Part of a small language model's weights.
Size: 10 layers, width 512, 4 heads of 128 (2 for keys and values), 40.4M parameters.
Architecture: RMSNorm before each block, no biases in attention or MLP, untied embeddings.
MLP neurons of a small language model. Each row is named by its layer, matrix (down: output weights) and neuron, and shows model dimensions 405-468. Each number is 128 + 24 x the weight over its row's rms, rounded and kept within 0 to 255. A neuron's up and down rows have the sign that makes its largest values positive.
A block is one neuron, or neurons of one layer that tend to fire together. After each block is what it responds to, as a language model described it from the Wikipedia text at the highest values.

L6.down206 [118 172 173 113 191 128 114 146 139 117 113 120 141 102 143 101 148 117 125 134 112 111 119 113 158 139 127 200 100 142  84 117 141 123 168 143  91 144 143 118 114 126 123 110 142 134 147 152 119 128 114  87 107  88 125 119  92 159 163 125 174 156 149 103]
L6.down279 [148 125 124 106 109 161 129 114 143 126 177  96 165 105 121 119 129 125 152 145 130 112 117 154 106 136 113  83 100 107 144 133 152 119 109 141 144 110  90 178 151 116 165 105  86 117  94 154 137 131 131 101 111 112 141 152 133 111 106 153 101 128 144 110]
L6.down307 [135 133  98 105 138 164 108 102 125 101 117 141 112 157 137 125 117 101 137  88 129 127 155 116 160 180 144  94 101  82 125 106 123  99 159 132 109 126 102 161 115 159 101 125 108 130 144 148 140 141 128 139 121 162 128 130 135 125 114 161 170 137 118 123]
L6.down556 [105 135 109  68 146 127 116 138 139 140 124 104 117 158 129 125 113 148 127 127 127 152 123 146 114 126 143 146 135 113 107 162 114  96 121 138 172  98 138 113 110 132 165 101 164  89 130 142  98 130 108 101 167 130 116 105  96  90 153 146  95 145 128 128]
L6.down685 [137 108  95 110  90 121 113 110  86 138 119 129 162 150 152 121  87 190 186 179 113 116  91 122 127 115 118 153 115 130 159 111 159 168 173 103  88 123 128  98 139 111 138 163 133 153 167 120 121 144  97 127 106 124 121 125 134 134  80 106 168 119 111 137]
L6.down819 [138 121 151 112 131 126 180 110 132 122 172 133  91 140 156 103 142  88 127 150 108 122 169 125 155 137 167 134 126 124 137 133  89 139 122 150 154 138 109 118 116 151 135 112 118 137 138 128 121 159  80 144 151 138 150 128 110 118 100 131 141 139  84 146]
L6.down907 [132 116  93  99 131 100 142 162 137 124 119 153 141 136 101 119 165 123 119 115  90 108 150  98 130 170 154 103 108 103 130 121 132 158 146 103 123  96 107 147 167 139 128  91 118 162 114 107 117 133 130 170 136 136 114 105 128 117 140 169 129 148  89 110]
L6.down959 [148  99  98 110  93 176 104 138 161 150 130 102 121 130  92 129 153 127 118 154 115 102 153 113 181 120 139  75 139 117 148 148 163 107 161 149 125 126 164 107 158 140 122 109 149 121 147 122 137 114 120 143 147  93  97 108 175 116 140 149 119  91  92 142]
Description: Tokens inside statistical or tabular text such as census figures, sports tables and infoboxes, mostly digits, commas and pipes, e.g. 20'2'0, 368.'4', $26,818','.

L6.down116 [134 135 105 158 123 106 164 142 117 127 101 153 187 112 111  97 101 155 118 124 163 114 118 124 112  96 142 121 125 130 142 112 112  97 111 122 143 162 129 122 157 123  92 147 175  98 123  81  92 115 119 102 134 120 127 137 134 142 125  91 109 156  90 136]
L6.down176 [ 95 166 153 172 139 110 123 137 138 112 137 167 144 128 118 139  92 104 134 150 148 106 153 108 140 133 102  99 102 120 111 139  85 123 138 106  72 128 144 128 135 120 128  99 130 109 114 155 181  91 142 138 112 122 169  96 132 137 132 112  95 136 185 133]
L6.down308 [112  91 176 168 109 113 147 116 154 143 110 139 126 128  71 119 139 112 143 140 104  85 103 122 168 159 139 120 120 123 176 106  73  88 139 123 141 154 128  88  98 118 107 148  76  92 139 122 125 108 152 154  86 123  94 122 159 169 109  59 108 119 124  76]
L6.down351 [131 146  95 178 148 145 132 140  99 165  87 140 148 152 153 136 126 131 117  97 159 124 106 110 128 151 141 161 128 117 142 146  99 108 108 145 124 137 165 147 133 135  89 139  94 119 128  92 144 108 161 146 109  93 167 149 123 142 126 121 141 123 114 133]
L6.down469 [177 119 117 139  94 131 129 115 110 127 103 127 130  86 142 140 123 145 136 144  93 140 129 110 181 170  96 143 135 118 138 161 143 140 112 125 133 114 150 170 146 149 153 134 106 128  57 178 152 108 147 146 145  79 106 110 136 125  90 119 129 110 117 115]
L6.down595 [172 156 108 121 144 150 124 163 131 147 122 137 127 107 153 162 138 104 120 160  95  57 137 136 199 156 125  95 151 120 125 144 117 124 126 118 143 143 112 144 130 143  85 137 158 117 147 124 139 141 172 129 223 113 137 138 164 179  75 141 145 156 126 154]
L6.down768 [146 161 138 117 153 144 164 118  92 114 139  67 113 137  86 122 153 157 114 146  62 122 152  87 113 128 102  62 115 173 100  99 188  97 137 118 142 128 114 149 139 151 142 146 115  92 169  87 112 152 147 145 136 103 133 108  93 129 113 131 161 153 113 126]
L6.down1008 [156  85 132 103 105  96 109 118 113  91 158 106 124 164  94 131  81 130 146 152 126 118 136  91 112 178 113 170 132 120 130 132  77 105 148 153 160 135  92 111 103 120 152 146 119 123 125 164 110  89 145 150 122 125 143 139 165 106 104 145 148 100 105 105]
Description: The en dash or hyphen between years in season ranges like 2014–15 or 1996–97, mostly in sports club and league texts, plus weaker digits and tokens in stat tables.

L5.down473 [127 123 153  92 110 120  83 187 129 123 122 133 171 119 119 108 160 113 110 140 165 137  96 109 134 147 120 105  87  90  93 127 145 102 122 155  77 126 138 119 128 104 142 119 138  84 180 131 135 130 114 181 113 140 132 134  92 145 127 105 169  99 125 113]
L5.down614 [173 146  96  89 142 133 129  93 147 169 119 112  88 117 143 112 135 138 137 121  97 146  83 116 110 131  93 138 156 146 155 104 139 131 119  97 112 135 111 137 130  90  83 112  89 138 110 108 140 106 141 133 175 127 116 136 104 124 119 108 151 111 137  96]
L5.down843 [ 87 114 152 119 168 133 167 171 128 123 133 107  93 120 113 134 130 139 161  83 170 123 137  97 158 126 146 132 135 106 136  79  88 139 122  88 133 156 159 149 159 109 133 133 139 127 102 129 112 111  87 119  84 108 154 141 130 137 115 127 141 105 131 151]
L5.down878 [115 131  99 114 127 147  77 109 155 104 114 143 122 146 123 128  77 178 163 117 109 127 154 155 135 144 102  75 117 110 119 114 138 108 105 162 142  81 100 147 139 112  94 146 177 163 147 116 120 128 106 119 195 103 152 142 130 112 114 125 110 111 168 141]
L5.down925 [115 125  78 169 108  98 106 100 157 116 128 119 138 124 110 119 178  96 152 106  88 171  79 172 140 121  94 128 159 137 115 148 131  88 122 160 128 167 171 138 161 159 110  96 150 123 137 142 107 166 132 149 155 161  93 112 129 124 162  94 138 149 141  83]
L5.down937 [159 106 116 136 119  85 104  87 103 155 144 188 171 127 112 151 144 156 104 137 101 117 128 133 100 171 134  99 141  96 124 148 141  97  90 113 106 114 128 120 109 125 115 140 118 116 127 114 156 125 121 131  94 144 123 120 127 151 100 154 136 132  69  83]
L5.down962 [161 124 128 140 105 100 104 110 176 104 117 107  71 104 173 125  71 113 114 164 107 128 102 127 132  77 146 138 145 106 151 156  95  74 124 148 138 128 120 140 129 119 178 123 138 148 151 144 111 150 153 105 103 125 146 119 130 163 106 156 165 124 114 100]
L5.down993 [141 144 122 138 123 160 107  86 114 136  95 155 151 125 143 134 123 119 132 121 116  99 106 126 111 143 153 159 151 176  98 157 150 141 106 139 113 129 110  96 156  86 121 118 129 104 134 116  94 136 141 104 113 135 137 132 159 123 116 139 151 124 116 101]
Description: Tokens inside census, election and stats text, such as digits in years or percentages, table pipes, and parentheses before unit conversions.

L6.down26 [112 154 123 154 119 165 121 120 115 149 118  54 137 133 109 118 121 131 100  75  89 119 102 159 157 137 138 151 140 118 109 167 112 102  77 120 141 112 125  94 132 133 135  94 111 100 122 143 110 118 171 155 140 120  95 148 141 134  97 170 119 106 128  98]
L6.down217 [139 104 124 126 124 120 102 165  86 131 131 102  95 130 124  90 135 110 145 105 176 102 143 122 155  83 103 115  97 106 107 122 104 164 135 135 116 100 118 106 123 139 123 125  97 146 125 144 159 189 163 128 132 167 115 135 155 140 127 131 154 102 130 148]
L6.down255 [117 152 135 168  99  78 103 150 172  85  86 165 124 105 115  73 122 136 103 107  90 118  93 130 168 114 120 125 132 130 157 153 116 128  96 117 128 120 155 116 100 142 127 141 157 170 104 146 111 108 129 144 152 111 118 119 134 157 159 140 122 121 127 138]
L6.down353 [155 116 131 162 145  91 108 131 111 105 122 142  77  91 100 120 155 133 139 163 139 161 143 147 160 132 143 146 101 127 147 135 165 128 105 113 160  81 128  91 121 115 156 110  74  86 119  95  89 127 114 158 135 113 125 109 131 126  83  88 154 150 121 152]
L6.down547 [158 147 121 206 101 115 152 175 137 109 134 176 140 104  87  87 153  99 125 109 155 108 173 171  93 143 133 140  83  90 116 117 133 108  87 126 154 120 145 120 106 110 151 108 109 134 110  96 127 158 102 152 136  93 108 136 143 117 173 121 129 140 148 147]
L6.down571 [115 138 131 115 120 154 111 121 100 155 116 130 158 111  83 130 115 123 160 112 119 114  86 183 161 126 134 126 137 106 129 127 108 146 130 104 122 160 112 130 176 111 107  94 122 158 189 192 158 114  75 118  99 120 139 137 112 125 103 139 134 149  96 152]
L6.down758 [113 119 137 172  94 123 135 118 141 128 169 117 139 138 138 151  87 144 103 154 120 110 160 130 107 125 103 114 142 155 141 135 174 104  81 133 153 153 147 147 111 118 139 116  88 101 107 142 106 151 107 176 148 153  99 107 139 124  75 130 172  96 129 139]
L6.down972 [127 134 134 126 138 116 136 129 148 109 136  99 126 139 101 177 149 124 135 170 113 129 155  78  61 117 145 148 114 122 128 144 106  33 130 174 113 108 137  80 122 103 137 135  95 123 139 108  91 138 107 131 122 139 114 143 119 109 114 154 147 112 129 151]
Description: Line breaks (sometimes with a closing parenthesis) ending an infobox field value before the next "- Field:" line, e.g. after Pittsburgh, Pennsylvania, (EST), or Print (Hardback & Paperback); also table row separators and bars.

L5.down211 [128  93 149 120 147 151  82 121 140 164 138 110 100  97 115 142 145 117 131 177 131 133 134 175 123 106 149  96 148 145 122 146 100 140  87 151 146 116 128 168 103 144 152 151 127 130 105  85 112 109 149  99 127 107 116 100 143  94 172 113 140 142 127 121]
L5.down252 [113 120 125 124 101 117 121 119 164 162 130 129 117 103 150 124 132 162 143 113 127 146  98 116 113 131 128 110 173 125  99 154  77  98 102 115 116 143 142 155 162 147 143 126  82 172 111 135 104 110 126 122  98 152 136 118 142 113 142 134 143  97 144 106]
L5.down343 [128 140 100 128 159 141 129 100 168 143 129 127 114 117 129 150 115 110 108 137 151 109 107 116 102 147 161 151 146 143 167  92 102 131 100 179 185 148 108 168 111 106 161 120 124 149 118 143 159 136 118  93  88 114 160 129 141 109 142 108 181 115 108 126]
L5.down433 [ 80  88 124  99 173 154 136 134 164 161 131  95 146 138 100 134 121 108 130 119 109 118 135 104 135 132 134 111 155 131 118 129 135 110 191 178 129 152 143 156 129 148 151 101 101 129 136 129 134 112 126 179 145 151 135 145 149 133 140 164 122 128 171 138]
L5.down477 [147 141  85 118 108 110 154 114 126 140 145 191 117 121 160 146 162  72 111 167 170 140 151 145 152 114 131 112 123  90 163 126 121 133 126 147 117 148 126 115 174 139 131 157 135 114 110 146 108 152 178 149 115 153 151 152 135 115 108 101 131 109 130 103]
L5.down583 [ 97 122 130 135 104 120  88 173 100 124  89 113 127 130 124  99 119 143 119 141 128 112 132 132 129 100 127 160 164 124  98 112 146 102 129 103 143 185 135 140 111 106 136  98 126  97 123 126 115 157 106 137 159 120 123 128 149 150 147 122 139 149 153 187]
L5.down694 [132 115  87 163 144 148 122 124 119 175 127 132  97  93  81  86 137 107 102 156 126 115 123 147 148 124 119 150 157 121 141 155 118 125 133 119 134 138 146 153 144 140 116 140 119 101  87 111 115 175 112  87 120 165  68 100 139 139 104 166 139 125 115  89]
L5.down899 [176 100  88 157 127 118 126 134 147 116  97 131 108 135 141 183 126 128 137 112 180 152 112 137 136 104 132  95 138 134 200 148 141 164 148 129 114 140 137 115 129 137 130  72 147 165 153  83 119 102 120 116 138 144 120 127 167  95 153 120 127 135 165 103]
Description: Separators between two numbers, mostly en dashes and "to"/"and" in year ranges (1961–62, 2019 to 2021) and "+" gaps in results tables.

L5.down43 [ 98 124 122 149 124 131 121 107  90 119 123 122 152 161 120 135 113 100 132 147 115 100 123 127 142  59  86 115  65  90 105 118 146 128 131  96 116  81 154 134 121 136 139 140 101 127 100 104  91  69 134 129 122 167 123 139 138 149 144 131 132 127 116 127]
L5.down190 [143  96 140  89  91 155 106 127 125 113 110 138  84 106 123 133  75 131 132 162 134 110 127 103 122 140 112 162 121 152 125 193 116 112 138 140 142 114 147 111 141 145 110 129 105 141 144 168 101 149 135 157 116 160 164 153 133 115  87 119 147  95  88 113]
L5.down463 [128  87 136 160 127 121 137 121 102 118 115 151  87 115 150  83 168 122 154 176 129 142  81 107 107 163 110  77 129 142 149 104 120  95 155  84 143 147 129 135 148 136 100 134 105 142 124 108 140 115 186 170 134 141 167 150 138 118 140 159 100 119 152 119]
L5.down560 [186 100 140  95 177  87 124 131 120 129 126 126 144 133  97 190 122  94 152 124 160 155 133 133 147  92 157 109 137 130  88 117 100 132 132 134  99 140  94 128 181 149 111 171  91  96 112 114 112 126 151 180 140 117 119 121  95 119 160 128 118 136 126 122]
L5.down642 [114 127 109 192 123 116  87  90 122 150 102 170 123 111 156 146 153 145 179 111 110 145 127 152 152  94 119 133 147 146 154 111 123 133 114 107 143  96 135 106 126 110  91 125 112 112  80 127 161 108 133 155 135 121 112 170 152 165  89 112 104 150 120 110]
L5.down807 [160 142 138  95 139 116 144 123 132 161  83 150  91 150 156 134 112 132 122  98  95 107 155 147 101 108 164 114 121 129 159 121 142 143 119 134 139  97 137 140  99 160 113 177  83 154 139 112 137 154  94 143 130 128 155 160 152 167 133  99 127  95 120 120]
L5.down984 [109 124 134 145 110 141 154  94 140 143 149 147 149 130 126 152 168 106 158 112 151 157 104 118 134  96 126 138 150 128 171  99 117  93 155 115 180 162 112 125 112 140 173 134 136 143 132 135 129 120 162 142 125 105 146 130 165 152 154 126 170 136 107 120]
L5.down1008 [135 148 121  97 150 167 123 135 150 155 113 128 160 100 130 138  98 150 174 126 134 102 104 127 128 108 135  98 166 107 113 134 120 151 167 108 113 140 132 123 131 116  76 113 154 130 150 115 120 110 140 146 109 124  91 118 130 120 146  81 183 187 136 108]
Description: Ends of lines in tables and lists, chiefly the closing pipe of table header rows and ends of infobox lines like (EST)), plus digits inside numbers and coordinates.

L7.down1009 [112 121  91 142 125 133 128 155 165 118  99  98 155 116 144 128 160 117 115 148  83 126 126  79  95 195 182 107 130 113 133 146 135 163 106 140 119 181 144  84 124 119 126  97 133 102 125  96 103 131 157 120 115 117 143 114 151 141 150 145 142 148 159 119]
Description: Tokens in boilerplate Wikipedia text where the continuation is predictable, such as table cells, codes, census lines, and "in October" dates, e.g. "P2" in P265, "The" in "The median age", "of" in "District of".

L7.down39 [146  98 119 162 107 110 104 133 153 114 136  90 146 164 122 144 107 110 105 124 104  83 117 107 133 145 132 136 162 158 143 129 124 164 106 126 117 107 129 110 158 116 164 133 116 102  89 142 116  95 158 159  92 139 138 126 111 141 148 134 129 102 156 127]
Description: Line-final tokens in Wikipedia markup just before new structure: end of list items, headings, table cells and paragraph breaks, e.g. before "- Goals", "==Notes==", "|---|".

L7.down913 [153 158 135 112  95 161 127  81 139 144 119 115 157 122 144 129 148  96 105 128 126 101 125 124  92 156  99 155 127 126 141 128 130  92 125 131 147  96 103 134 142 139 116 120  73 174 129 178 140 152 140 108 137 167 149 127 150 127 172 161 137 160 180 112]
Description: The en dash joining two years in a span, as in sport seasons (1994–95, 2008–09) or career and table ranges (2010–2013); more weakly, digits of such years and clause-opening verbs (announced, began).